From a checkpoint of a small transformer trained on Wikipedia: MLP 1536 SwiGLU.
MLP neurons of a small language model. Each row is named by its layer, matrix (gate and up: input weights; down: output weights) and neuron, and shows model dimensions 64-159. Each number is 200 + 40 x the weight over its row's rms, rounded and kept within 0 to 999. A neuron's up and down rows have the sign that makes its largest values positive.
After each neuron's rows, "raises" lists the tokens whose logits its output raises most directly, leaving later layers aside.

L3.gate387,213,245,231,203,217,174,162,203,182,268,169,161,104,273,182,131,273,195,231,217,192,224,259,188,147,247,153,256,195,289,257,170,283,220,186,224,209,152,118,134,261,242,249,166,234,159,102,202,228,199,119,172,111,215,236,248,167,157,185,200,230,171,257,185,225,250,247,237,183,167,183,180,174,219,246,204,191,250,191,213,161,237,281,214,219,219,220,235,175,211,256,177,178,170,176,236
L3.up387,217,215,153,223,245,184,253,187,206,193,216,162,157,170,139,137,187,171,255,203,200,206,248,230,246,173,178,248,208,207,260,208,205,173,158,213,221,184,267,140,181,262,203,191,191,136,184,198,210,161,110,148,98,237,184,238,275,183,195,159,189,166,255,225,233,210,237,199,196,232,260,179,189,177,230,232,236,211,222,257,226,230,230,199,189,217,165,245,240,263,195,133,178,131,245,160
L3.down387,262,298,225,215,230,232,253,238,185,221,237,165,161,207,152,198,184,216,198,205,203,221,194,195,126,191,197,173,240,224,192,221,169,101,198,213,211,199,230,211,128,165,221,146,244,151,235,200,199,176,195,115,194,202,190,189,227,202,244,190,166,262,209,231,211,194,238,173,255,214,223,257,190,208,271,176,243,190,216,209,271,267,247,214,218,175,258,162,217,235,223,228,172,164,120,184
raises: " they", " he", " there", " it", " we"

L5.gate705,197,171,220,207,128,225,212,199,210,212,208,214,217,160,226,192,81,244,223,176,214,122,139,221,151,170,192,210,188,185,241,210,279,172,145,187,217,197,254,164,232,204,171,284,224,194,276,216,224,172,189,224,166,241,186,244,195,173,163,247,178,199,196,187,159,193,213,222,154,227,210,198,196,216,226,250,243,236,149,167,204,213,209,176,145,203,216,203,234,226,188,252,180,186,207,240
L5.up705,196,235,127,178,209,217,263,210,137,151,205,238,171,221,174,132,182,178,214,207,152,168,187,231,130,249,213,172,223,227,204,187,258,206,149,199,232,212,194,289,179,208,224,177,147,238,141,190,177,100,206,231,117,162,139,186,271,215,167,228,284,179,138,211,174,146,157,232,221,253,221,261,160,193,149,256,199,229,193,199,222,172,187,149,248,214,190,203,146,152,148,141,243,173,203,235
L5.down705,200,123,171,176,159,231,147,159,222,217,249,238,156,207,209,178,224,236,173,141,264,249,164,243,169,177,264,198,182,231,190,232,192,196,263,226,266,159,130,249,159,241,201,213,247,213,241,217,232,206,231,225,191,143,209,240,195,174,209,272,245,183,222,239,166,154,241,181,281,227,224,201,226,213,166,256,179,239,165,199,256,211,203,176,200,252,172,186,201,176,207,278,285,165,162,199
raises: " honor", "active", " response", "struct", " order"

L3.gate60,206,244,256,251,171,238,193,146,226,213,243,213,251,214,246,230,181,227,241,179,258,176,184,158,184,185,173,183,264,194,239,236,203,215,216,209,209,229,264,193,248,152,147,143,179,183,191,211,220,166,151,188,205,264,166,206,165,110,191,264,252,286,201,221,172,240,150,228,170,156,126,194,170,252,197,182,194,193,183,172,121,215,218,211,212,200,210,223,219,171,236,210,175,244,187,193
L3.up60,248,215,208,187,159,254,219,208,137,236,185,206,164,249,235,153,174,241,244,152,188,210,121,158,116,210,237,261,161,321,163,227,186,217,126,174,165,272,188,176,294,146,225,236,121,217,210,211,187,139,178,207,232,266,208,192,229,181,166,237,268,230,246,196,141,203,164,163,191,186,190,252,208,144,204,162,178,210,158,265,130,163,223,200,227,202,200,197,225,231,205,232,206,232,254,120
L3.down60,202,215,209,209,256,220,194,173,197,189,211,116,186,270,217,165,193,205,177,127,202,225,128,144,257,192,200,253,181,250,226,188,218,160,208,188,243,235,168,229,201,102,175,200,196,275,213,211,138,212,201,151,250,131,199,230,184,227,237,262,163,210,137,158,175,162,128,213,203,240,174,155,208,217,257,171,202,203,70,215,193,212,202,206,228,234,300,226,167,213,192,241,165,125,201,193
raises: " well", " they", " follows", " it", "ym"

L5.gate9,185,209,212,248,201,162,276,243,241,156,203,182,200,139,247,208,169,178,276,203,181,180,226,158,217,225,184,281,260,189,186,194,194,128,270,174,173,160,187,258,184,197,258,274,208,183,175,135,194,172,193,208,224,201,183,238,172,206,192,128,139,241,220,265,253,140,243,180,152,191,170,189,295,170,210,260,234,183,171,150,224,165,157,238,176,156,261,150,226,224,130,186,113,304,174,256
L5.up9,208,155,188,261,138,235,207,232,141,158,163,292,201,159,231,178,145,162,256,197,243,131,189,194,238,178,188,229,162,246,200,175,163,147,234,220,196,228,196,260,166,216,171,209,211,194,204,147,221,209,241,237,214,212,224,230,196,204,192,169,202,249,203,212,167,124,250,184,175,91,141,200,226,133,166,192,253,249,253,150,238,238,168,211,174,203,253,136,210,176,243,196,159,171,166,177
L5.down9,221,225,187,213,98,219,211,225,220,130,219,150,213,219,199,223,122,194,164,126,206,240,178,190,198,210,177,259,228,179,186,163,192,202,192,218,253,184,161,238,195,185,236,227,140,158,187,173,281,121,265,201,232,164,237,192,189,180,145,219,225,264,166,206,224,125,239,205,262,172,216,305,197,190,156,206,181,147,224,139,201,196,0,243,193,212,138,214,238,211,122,194,166,228,271,176
raises: " becomes", " was", " became", " would", " is"

L5.gate1378,213,174,183,220,196,211,251,285,157,164,221,123,226,216,156,159,238,171,229,287,162,208,234,187,218,226,225,217,207,192,180,207,106,164,191,168,220,217,180,278,136,196,140,168,139,157,144,182,175,145,190,169,162,194,249,280,239,229,164,122,195,202,279,194,256,209,178,160,195,183,200,227,156,133,166,228,193,237,210,291,166,270,227,214,242,205,254,245,244,139,189,284,177,272,182,217
L5.up1378,192,186,101,157,167,143,227,226,198,224,192,113,193,253,240,160,157,258,170,246,141,298,192,143,106,211,131,226,152,246,202,148,113,135,190,165,237,266,142,175,172,160,158,226,148,177,219,105,262,190,143,158,224,143,206,134,180,202,131,132,264,213,208,197,221,291,193,211,190,162,173,192,212,171,235,204,174,151,232,221,248,242,184,152,205,239,214,224,223,182,175,181,174,237,132,188
L5.down1378,199,193,268,212,184,222,205,174,208,202,229,199,205,189,233,136,180,251,267,267,129,191,165,179,184,199,175,139,205,204,178,172,154,239,154,209,249,221,171,190,222,211,186,146,136,191,182,166,222,156,256,173,198,144,227,217,257,272,194,191,221,266,228,281,244,251,148,197,221,202,267,191,161,188,210,144,147,273,148,243,216,238,118,168,270,255,160,275,211,162,203,234,177,170,170,251
raises: "ur", "urg", "aur", "au", "row"

L5.gate214,274,241,228,236,139,267,222,201,116,127,278,221,174,210,231,220,157,235,206,210,238,224,193,184,153,220,143,202,267,192,239,166,201,199,248,191,198,155,245,212,162,258,221,207,221,187,159,180,246,177,190,185,247,297,184,190,246,215,104,201,265,257,221,151,233,172,198,195,140,197,249,154,131,204,245,212,214,234,193,251,190,194,225,185,195,193,149,183,263,210,241,213,149,165,154,243
L5.up214,252,200,160,189,105,275,207,202,102,182,264,202,228,229,194,145,170,234,186,237,245,197,192,183,137,201,168,173,244,206,206,232,183,187,248,243,229,144,240,180,205,170,224,224,216,148,151,156,196,213,102,188,148,207,241,186,199,209,215,209,280,272,203,103,228,272,133,247,204,187,202,159,137,252,258,221,207,188,193,231,182,191,326,285,199,178,118,189,191,209,257,228,202,162,185,177
L5.down214,187,242,198,207,300,235,155,273,228,137,164,159,147,180,205,131,198,201,145,174,190,194,228,164,222,224,246,170,199,148,172,176,250,205,115,259,231,204,206,150,214,193,234,190,228,231,251,171,170,276,208,173,224,222,186,257,174,181,223,208,194,229,180,213,203,190,175,227,243,233,222,176,187,240,174,227,209,180,177,191,279,229,181,158,229,192,250,229,250,190,218,189,217,216,230,210
raises: " they", " it", " he", " she", " we"

L5.gate157,188,198,224,158,154,221,164,171,187,173,251,125,217,210,125,238,187,171,207,267,207,250,187,105,193,182,217,151,251,226,197,193,184,239,213,191,213,198,131,190,191,208,193,158,186,272,166,229,204,225,180,246,204,191,240,164,259,149,210,134,219,200,277,167,176,194,232,187,223,172,245,214,227,201,221,198,213,141,214,219,200,240,183,190,190,190,265,156,245,238,170,161,177,160,254,276
L5.up157,217,218,176,187,180,270,247,194,173,152,250,155,181,176,129,200,176,176,238,286,130,234,164,185,217,218,129,181,195,228,221,148,161,178,231,199,217,167,151,238,166,199,213,166,206,264,163,117,202,163,159,215,175,130,246,236,254,181,199,174,317,132,186,165,180,245,168,175,222,201,223,186,207,196,175,221,149,81,226,205,216,201,149,212,186,178,230,121,255,162,187,139,133,174,223,192
L5.down157,212,207,208,231,169,235,209,204,180,187,290,152,192,175,229,155,171,185,147,226,170,159,266,220,151,206,156,248,162,159,239,212,194,196,259,193,196,157,233,151,230,210,239,217,225,291,171,177,220,163,207,202,166,262,202,149,271,148,128,212,273,258,195,187,167,195,240,199,242,218,240,208,230,204,240,262,168,160,246,239,230,183,228,187,189,166,175,211,217,204,220,208,107,265,171,194
raises: " Company", " companies", " company", " officers", " divisions"

L3.gate996,149,202,203,200,243,145,233,244,207,163,212,208,149,251,258,165,228,199,183,146,163,196,179,176,230,206,303,192,148,251,153,239,160,151,144,163,267,222,246,240,182,208,123,214,191,176,99,173,162,123,182,190,238,184,239,222,198,212,219,154,213,144,267,207,231,220,189,191,199,142,185,161,160,206,205,187,170,150,270,196,223,263,211,216,206,288,170,211,209,264,254,212,187,144,210,194
L3.up996,177,282,169,144,196,186,247,230,232,198,191,194,125,203,267,155,186,284,136,161,156,176,195,169,208,217,226,222,243,232,209,218,223,184,199,87,237,191,173,207,170,225,178,198,210,129,170,210,181,161,280,163,210,230,204,202,247,173,279,139,223,172,243,164,157,273,201,183,178,158,180,156,181,200,247,120,150,141,210,279,212,230,177,144,208,279,194,207,188,159,189,181,259,184,162,133
L3.down996,147,205,296,229,273,176,196,197,190,137,148,293,159,128,151,163,192,262,250,156,193,192,229,191,165,153,272,192,135,242,238,190,183,168,150,207,247,148,213,171,241,201,217,179,268,222,207,157,202,214,173,255,181,220,211,221,161,161,224,207,263,177,170,197,221,143,172,185,116,180,146,231,212,178,300,221,190,145,193,190,187,300,201,141,261,197,243,241,210,166,223,257,163,213,183,206
raises: " location", " purpose", " locations", " importance", " size"

L5.gate1010,198,273,213,195,258,164,242,172,136,240,176,230,241,191,169,154,201,258,171,192,140,285,203,230,190,266,228,170,173,167,157,284,214,253,232,140,180,235,149,250,215,165,191,178,141,211,177,201,199,257,232,177,171,246,169,177,134,154,197,292,157,243,170,214,191,122,207,254,159,150,185,166,207,167,213,183,172,232,236,151,160,200,194,171,232,112,208,228,236,122,238,195,117,212,206,229
L5.up1010,272,230,246,192,219,131,186,250,121,215,228,200,176,197,236,187,175,202,143,193,217,240,194,210,275,275,222,211,170,118,223,190,239,291,301,155,234,144,186,194,198,194,305,219,132,224,154,192,240,223,208,175,131,178,200,202,161,167,209,236,269,228,176,229,217,187,182,184,169,125,231,162,204,225,255,213,191,182,252,147,169,172,187,189,180,138,174,202,198,198,161,190,177,180,170,208
L5.down1010,161,200,171,188,277,189,190,175,113,134,202,209,216,215,111,171,226,214,141,167,242,215,213,216,256,222,168,187,153,180,261,160,199,224,233,168,308,172,221,174,164,159,263,221,139,233,148,209,226,177,216,234,157,244,166,158,177,261,264,227,160,229,202,196,131,177,203,245,192,138,234,243,200,201,110,180,168,174,195,277,156,235,138,177,136,222,138,227,237,219,218,194,196,117,224,173
raises: "aya", "itch", "ichi", "iy", "á"

L5.gate1121,155,235,226,189,261,169,280,207,141,212,162,215,171,223,220,192,201,202,211,193,181,159,245,227,185,138,187,176,155,185,124,254,207,168,236,220,136,213,204,256,206,151,270,174,231,248,214,236,210,150,156,227,234,218,127,161,187,254,225,199,210,261,254,247,158,184,175,227,240,229,256,159,176,182,183,196,245,182,181,159,195,220,194,76,205,198,243,233,276,201,184,196,180,174,208,167
L5.up1121,117,182,185,189,231,189,269,177,172,201,206,133,177,210,163,162,232,193,179,183,180,148,210,189,186,137,202,237,131,151,200,180,235,203,157,183,266,198,193,273,214,173,179,246,209,281,212,235,174,167,156,211,187,109,211,171,168,229,163,205,233,190,204,207,129,220,231,220,261,172,226,210,180,195,230,212,197,185,211,143,184,201,206,149,219,171,217,240,220,196,252,175,176,230,220,165
L5.down1121,155,234,222,196,224,223,264,258,213,208,238,203,214,235,241,208,152,233,165,198,183,191,224,165,243,199,180,100,221,151,167,135,289,132,137,281,201,214,221,199,184,151,259,112,214,255,245,231,223,204,190,219,201,237,190,156,175,187,259,202,247,280,141,205,227,85,106,220,208,292,261,245,227,242,227,176,194,204,214,185,205,214,25,151,150,156,238,194,231,224,167,186,129,212,219,273
raises: " they", " that", " there", " she", " we"

L5.gate762,201,235,223,324,145,179,197,183,141,177,203,233,155,176,174,179,194,208,224,247,248,189,144,185,230,100,146,186,257,147,276,194,157,196,239,196,234,173,174,153,206,264,146,196,266,236,245,185,196,172,145,229,175,245,186,230,301,150,195,182,170,210,201,191,241,198,180,150,229,201,219,225,184,266,193,249,217,233,228,200,162,194,213,213,237,185,205,235,329,191,200,233,129,220,216,135
L5.up762,152,178,173,137,193,223,237,163,150,220,217,222,229,287,239,219,157,211,275,240,247,209,208,187,172,208,240,189,210,184,147,181,196,185,187,239,231,176,211,147,220,160,215,252,144,207,214,166,136,231,259,190,243,205,161,192,193,165,168,225,156,226,241,315,173,221,208,182,217,239,193,225,202,212,171,200,165,233,174,197,200,179,178,216,236,264,233,176,253,211,161,251,183,206,231,195
L5.down762,188,173,176,159,186,169,215,169,159,178,172,199,198,219,192,195,239,217,219,209,266,220,219,293,201,204,237,215,140,187,235,211,184,254,159,192,175,225,168,212,192,260,206,158,178,220,197,147,214,214,191,188,201,239,152,198,206,210,193,200,128,136,194,248,221,177,217,278,173,121,160,215,190,174,186,189,222,152,237,187,116,170,306,228,290,171,159,236,206,233,160,256,198,228,192,159
raises: " Madrid", " Nashville", " Birmingham", " Beijing", " Helsinki"

L5.gate877,235,225,267,192,180,195,262,163,272,243,267,260,186,158,190,155,231,208,120,186,203,239,188,160,175,200,266,232,269,269,145,175,141,260,195,179,219,195,176,207,237,179,158,246,232,183,237,190,268,183,200,126,234,234,143,205,167,171,232,237,145,286,138,302,195,183,104,219,135,274,120,216,228,180,186,252,194,232,180,160,170,173,195,167,192,193,172,222,173,237,135,240,205,194,169,286
L5.up877,283,189,195,181,195,178,170,193,168,223,173,211,154,205,249,173,242,267,226,208,216,166,178,241,240,182,144,171,222,234,247,191,155,157,253,212,258,150,188,109,288,193,157,267,225,265,177,204,141,98,283,163,157,265,198,129,215,182,142,146,225,236,184,202,182,211,205,185,204,234,197,197,216,166,215,179,144,186,161,239,166,229,171,224,267,231,194,246,173,144,183,129,268,201,157,161
L5.down877,199,205,182,151,126,269,221,244,206,198,128,163,155,208,249,234,215,215,220,138,142,142,220,183,194,246,166,164,208,267,241,158,140,175,229,165,222,192,201,142,203,212,138,260,170,197,228,310,178,182,220,196,236,155,195,83,258,270,224,280,180,214,189,210,200,180,277,162,160,224,259,113,191,234,212,212,222,277,168,154,177,256,192,142,194,241,212,208,142,150,175,144,238,219,214,211
raises: "ki", "ka", "ounter", "ky", "cious"

L5.gate1097,235,181,255,211,131,257,177,220,148,187,278,197,196,211,240,204,229,233,196,196,185,208,158,269,189,252,179,193,226,224,174,192,193,205,288,129,169,224,273,197,232,235,136,208,193,183,204,200,220,219,241,202,218,239,166,274,178,226,179,164,203,202,116,125,162,138,173,205,152,222,155,189,224,128,189,194,169,226,164,114,230,176,220,251,213,226,170,154,183,162,233,216,227,236,201,279
L5.up1097,223,211,199,138,135,238,218,179,180,195,148,190,178,213,242,235,169,210,176,193,208,188,186,243,262,134,163,185,224,289,240,236,229,185,257,172,227,210,209,208,201,227,136,196,208,211,112,154,146,200,201,188,239,201,218,183,165,195,158,174,268,166,203,212,201,207,102,211,157,227,171,216,196,266,196,235,223,202,144,115,187,175,210,258,192,225,140,147,153,209,177,228,114,225,285,187
L5.down1097,288,147,224,219,146,199,248,199,145,185,130,188,202,155,203,182,192,209,255,160,206,146,217,155,239,187,217,244,205,200,203,213,195,216,209,237,220,197,229,204,123,184,185,218,205,246,191,188,231,211,247,222,226,235,225,171,196,158,179,227,261,129,238,154,224,254,161,129,164,237,245,261,260,187,199,235,182,243,210,199,144,225,195,221,208,165,126,183,189,205,206,219,197,249,207,160
raises: ".", ".\n\n", ".\n", ".”", " compared"

L5.gate688,228,263,195,183,209,146,159,158,216,203,300,204,216,214,236,207,142,254,201,241,203,245,167,189,168,188,251,225,142,161,164,187,229,142,241,230,210,191,206,280,214,211,275,256,256,173,201,146,170,146,156,201,207,202,157,176,182,161,210,170,144,261,200,245,210,118,172,221,236,146,139,141,224,193,167,196,176,217,173,164,252,209,164,160,247,196,268,105,270,180,266,189,216,244,230,193
L5.up688,187,193,178,234,173,181,191,222,172,183,184,180,106,173,144,172,217,155,280,224,157,236,151,190,95,156,256,253,125,215,215,138,158,170,264,268,243,154,188,177,218,169,206,234,268,160,229,192,207,166,243,159,151,255,234,289,147,194,240,245,223,153,164,226,123,215,178,218,219,152,208,169,252,199,192,268,217,207,200,225,222,159,186,236,207,154,233,198,207,199,242,264,245,152,257,167
L5.down688,196,191,242,229,137,255,238,217,279,225,245,174,141,248,198,260,207,212,177,97,199,218,217,141,191,226,185,213,152,188,174,201,198,286,79,160,256,237,142,218,173,159,199,183,188,237,190,186,212,162,226,170,218,275,220,206,193,238,215,224,204,176,177,178,203,143,260,174,212,201,190,211,158,175,194,199,214,196,193,195,203,225,112,276,215,231,111,168,214,234,152,275,194,213,205,147
raises: " began", " becomes", " became", " appears", " was"

L5.gate1515,212,148,267,284,187,245,190,213,170,116,258,239,209,231,177,228,174,217,237,160,241,148,227,221,248,177,202,195,207,207,181,208,210,219,213,227,246,240,194,242,189,250,130,156,272,162,208,228,272,193,124,262,216,233,182,252,192,193,148,212,204,243,163,209,187,176,161,233,195,243,182,228,205,221,121,257,219,192,243,146,202,271,210,232,214,220,246,233,203,202,84,235,154,262,177,203
L5.up1515,191,207,303,210,273,226,153,246,191,152,244,166,189,202,153,205,210,218,234,218,199,241,144,187,221,200,208,249,290,231,178,208,311,163,227,220,166,170,184,178,211,194,179,203,105,176,218,236,190,172,231,220,181,230,233,202,202,190,218,239,262,187,147,279,185,195,200,202,184,240,211,182,206,173,159,232,273,219,232,195,164,199,205,205,181,246,152,271,262,189,176,194,245,248,169,195
L5.down1515,213,145,138,181,96,213,201,238,204,200,253,123,168,233,264,186,205,269,247,225,220,213,219,196,235,161,207,249,248,183,191,230,250,269,184,245,214,158,183,250,212,270,257,154,290,239,226,233,247,224,227,194,176,156,161,209,202,232,166,188,145,220,198,178,210,186,245,260,197,124,140,264,218,163,154,160,188,164,213,183,221,304,114,220,168,246,225,269,155,206,220,198,254,170,201,175
raises: " late", " February", " November", " December", " April"

L3.gate793,250,133,222,162,240,247,234,174,158,191,206,240,175,210,159,182,185,225,174,176,229,176,133,159,245,209,235,176,224,215,190,211,197,177,100,200,318,151,218,203,154,175,172,159,226,172,127,235,189,149,201,206,221,163,92,133,242,225,204,251,171,233,223,209,261,213,189,263,151,244,237,261,218,157,217,228,262,206,145,218,200,209,160,160,174,186,231,326,202,187,184,188,226,229,202,194
L3.up793,211,130,274,242,248,162,166,160,164,188,147,275,197,192,231,184,242,231,162,154,225,173,168,227,242,202,254,209,273,184,199,222,203,301,189,190,201,172,233,148,168,177,190,258,195,184,229,180,163,211,213,212,160,207,240,174,283,189,151,207,226,190,265,274,239,202,190,258,157,206,224,183,221,184,144,238,187,253,196,189,158,183,217,269,165,172,227,275,252,206,224,183,198,182,211,228
L3.down793,205,204,204,229,197,182,221,174,207,219,244,285,275,139,158,155,188,156,127,202,187,181,188,253,196,205,197,286,212,175,176,172,220,247,202,85,173,208,204,172,107,143,274,186,229,215,196,226,218,168,165,244,248,222,186,135,181,250,235,215,183,227,182,216,154,157,165,138,144,229,192,162,171,246,232,246,183,201,216,272,210,164,195,149,222,172,220,166,233,212,269,184,189,180,191,244
raises: "ts", "ger", "bl", "head", "outs"

L5.gate329,258,322,152,235,231,169,146,150,171,126,175,171,240,232,239,244,179,231,199,113,289,240,263,243,218,169,244,246,190,185,223,136,236,262,175,246,189,160,264,230,286,182,242,167,160,223,240,270,179,117,174,152,194,231,180,241,243,285,204,255,165,142,235,185,159,223,192,151,196,137,157,175,185,174,195,131,142,196,149,160,239,179,258,234,193,250,157,170,142,222,137,207,123,174,207,124
L5.up329,209,315,164,171,211,169,199,204,180,166,165,194,145,177,220,181,222,188,154,154,225,230,166,214,193,173,162,214,138,160,241,161,227,265,172,239,255,131,169,231,203,182,230,149,112,215,234,204,201,104,181,121,184,259,136,235,187,268,212,170,247,189,194,221,135,256,185,133,214,234,173,160,257,165,201,198,200,121,142,129,197,216,325,230,139,251,229,253,180,247,196,288,145,197,199,235
L5.down329,217,295,95,173,170,258,115,234,86,191,204,250,260,211,210,192,184,202,202,153,206,213,134,156,237,152,147,234,266,201,208,167,182,174,180,183,174,191,171,210,136,215,208,158,168,208,243,176,229,184,237,170,166,215,233,185,203,161,231,167,197,235,223,129,175,219,280,257,215,256,163,201,206,145,244,212,180,190,184,203,242,208,260,204,222,105,271,201,184,208,208,194,194,174,155,204
raises: " them", " it", " this", " him", " they"

L5.gate30,241,175,182,252,233,251,162,214,158,213,250,169,214,201,197,206,145,170,211,168,210,232,180,258,200,180,178,170,212,241,221,186,152,171,170,138,192,204,290,130,185,174,203,247,158,225,186,150,228,243,224,228,258,142,167,161,239,163,157,214,237,115,269,159,175,235,151,186,195,234,203,222,167,229,156,260,239,234,194,195,215,253,217,217,241,282,202,272,171,201,171,165,200,134,235,255
L5.up30,248,225,211,191,260,212,159,255,167,189,193,140,284,163,187,171,124,177,90,173,223,212,195,211,169,145,157,145,179,233,204,196,230,92,210,179,192,208,245,228,259,177,191,248,238,154,204,166,246,220,209,165,244,244,169,194,188,208,157,264,182,189,187,225,188,248,227,163,200,140,168,207,217,204,179,256,242,225,208,189,244,260,270,202,224,173,249,153,309,212,241,195,244,153,184,202
L5.down30,215,271,140,250,234,223,173,123,208,241,228,245,233,163,230,151,174,212,194,193,230,176,255,190,177,132,215,167,209,245,242,173,240,81,175,271,234,213,163,202,194,220,188,245,176,134,195,213,259,226,210,150,186,116,244,203,149,158,223,281,207,182,180,201,236,206,186,171,227,196,159,248,254,236,149,209,185,177,224,147,168,165,180,209,201,224,222,166,223,223,287,289,260,147,193,170
raises: " if", " who", " whether", " which", " where"

L5.gate1324,223,212,185,184,115,184,171,176,236,268,182,173,213,197,168,218,190,222,165,204,258,228,179,245,216,173,213,198,227,226,109,231,224,221,193,145,211,196,203,153,165,195,198,103,145,136,234,235,235,253,235,267,197,179,194,204,284,188,262,160,222,197,226,204,150,185,159,188,214,182,234,205,151,87,220,177,205,232,246,188,194,130,240,190,241,255,208,196,340,213,158,268,278,258,184,179
L5.up1324,204,217,218,183,176,162,177,155,260,139,157,154,243,257,245,282,225,234,236,216,222,157,238,191,188,199,197,169,169,170,158,235,176,131,259,186,183,241,198,176,150,179,187,178,221,210,269,166,311,159,92,155,218,229,183,169,174,176,204,219,219,161,201,191,146,198,198,212,170,144,140,184,171,158,200,216,160,152,209,159,151,256,225,206,262,266,205,188,259,308,215,182,279,292,180,180
L5.down1324,221,205,222,147,207,153,291,159,256,130,112,131,169,137,295,165,190,237,192,148,155,217,196,245,236,217,245,126,212,95,206,197,213,169,264,200,276,158,240,182,258,195,186,223,188,184,217,221,247,144,178,176,148,240,171,176,181,224,286,174,155,135,178,205,168,266,191,172,175,235,188,268,137,159,179,193,192,174,225,186,163,203,245,169,242,164,244,151,187,198,183,221,238,252,216,246
raises: "ication", "o", "ications", "orey", "ased"

L5.gate368,169,276,199,154,180,234,225,154,192,165,201,238,279,246,275,156,248,207,108,223,233,208,247,200,153,227,158,164,221,248,174,228,172,124,250,220,219,217,222,153,155,170,221,219,267,194,232,239,267,197,133,225,204,260,210,242,177,225,248,194,297,230,230,228,160,190,110,253,170,260,194,204,265,207,189,210,185,153,127,109,221,182,206,187,209,209,226,208,185,191,181,192,187,229,178,201
L5.up368,135,275,186,230,167,207,204,176,152,202,213,175,248,202,244,219,175,214,174,230,163,185,214,261,233,217,215,107,253,191,184,196,205,124,257,217,196,238,284,142,163,205,214,208,164,243,201,245,276,168,215,188,122,247,191,270,169,226,219,207,295,201,221,193,192,220,194,257,215,224,246,170,274,165,153,196,183,161,204,191,107,167,187,216,210,207,182,205,180,191,204,234,177,219,130,231
L5.down368,259,195,220,192,155,195,250,213,237,203,189,260,296,233,192,193,231,154,244,213,230,254,214,178,232,270,182,147,202,199,149,189,202,120,209,228,220,173,210,235,182,199,204,221,208,195,209,264,175,215,243,222,214,128,190,235,212,186,100,160,201,206,204,206,167,290,150,177,182,226,197,228,182,150,210,206,199,240,200,190,141,196,74,250,211,267,159,210,129,217,160,155,177,190,162,163
raises: ".\n\n", ".", ".\n", " when", " during"

L5.gate1242,181,204,233,245,230,160,153,160,239,141,102,166,264,222,202,208,203,151,122,210,222,231,220,212,218,96,165,120,237,255,162,218,199,222,201,246,171,170,246,240,197,168,236,183,150,205,219,270,162,114,210,128,103,232,170,244,145,170,173,248,235,178,160,190,243,271,179,208,211,183,266,203,233,173,237,153,218,200,191,235,201,191,193,189,249,206,177,231,241,220,175,195,214,193,186,201
L5.up1242,168,208,190,198,225,198,157,292,174,190,158,204,264,218,182,216,136,214,142,184,197,197,241,217,144,138,226,233,167,207,225,192,107,254,202,192,203,224,253,171,225,206,166,175,210,168,203,165,268,173,199,140,120,212,204,173,108,149,240,251,175,189,165,130,235,244,205,212,221,218,216,189,215,188,174,227,232,192,176,240,201,177,186,177,222,180,231,192,176,209,149,248,230,188,172,241
L5.down1242,129,213,209,159,175,143,140,174,165,212,218,196,257,258,214,173,209,266,195,217,242,154,231,142,214,159,207,169,221,280,250,178,152,228,168,285,220,179,204,191,154,177,132,302,187,239,201,167,152,196,232,169,160,212,241,248,264,238,161,214,174,158,199,215,251,246,197,271,182,269,189,205,208,210,237,215,172,195,237,220,180,216,129,212,168,233,123,142,170,228,199,230,182,136,212,150
raises: " whom", " which", " whose", " who", " where"

L3.gate526,236,204,154,197,139,176,103,222,196,154,276,237,198,183,115,251,199,171,250,164,159,126,167,208,96,192,188,228,214,210,220,242,237,163,232,195,290,274,180,210,194,206,192,156,122,211,236,196,220,195,167,167,175,163,237,193,175,157,215,241,183,254,235,266,203,167,147,142,180,127,248,198,160,220,187,184,164,197,190,207,208,213,200,199,210,190,157,287,269,206,190,203,243,220,134,185
L3.up526,161,188,220,211,169,220,84,262,178,147,261,236,186,227,185,178,131,194,222,182,194,132,221,180,148,259,159,257,222,202,199,270,245,188,163,194,292,187,179,231,123,188,212,150,205,236,204,219,219,142,152,139,141,249,227,159,163,181,232,224,239,207,185,190,161,180,168,244,179,184,230,224,216,154,194,179,190,222,212,235,219,237,208,214,194,153,184,214,221,235,226,190,181,251,227,170
L3.down526,243,191,191,208,237,219,149,205,179,175,232,225,145,197,275,189,135,175,252,182,163,182,224,220,247,187,165,261,223,184,185,213,278,149,187,203,183,240,215,185,181,136,234,159,220,195,150,213,191,232,227,195,176,212,220,176,220,191,179,163,169,173,215,202,187,185,192,167,229,157,183,227,238,130,252,214,164,214,239,221,230,189,187,271,276,144,107,254,289,233,241,233,176,186,152,161
raises: " August", " June", " September", " November", " April"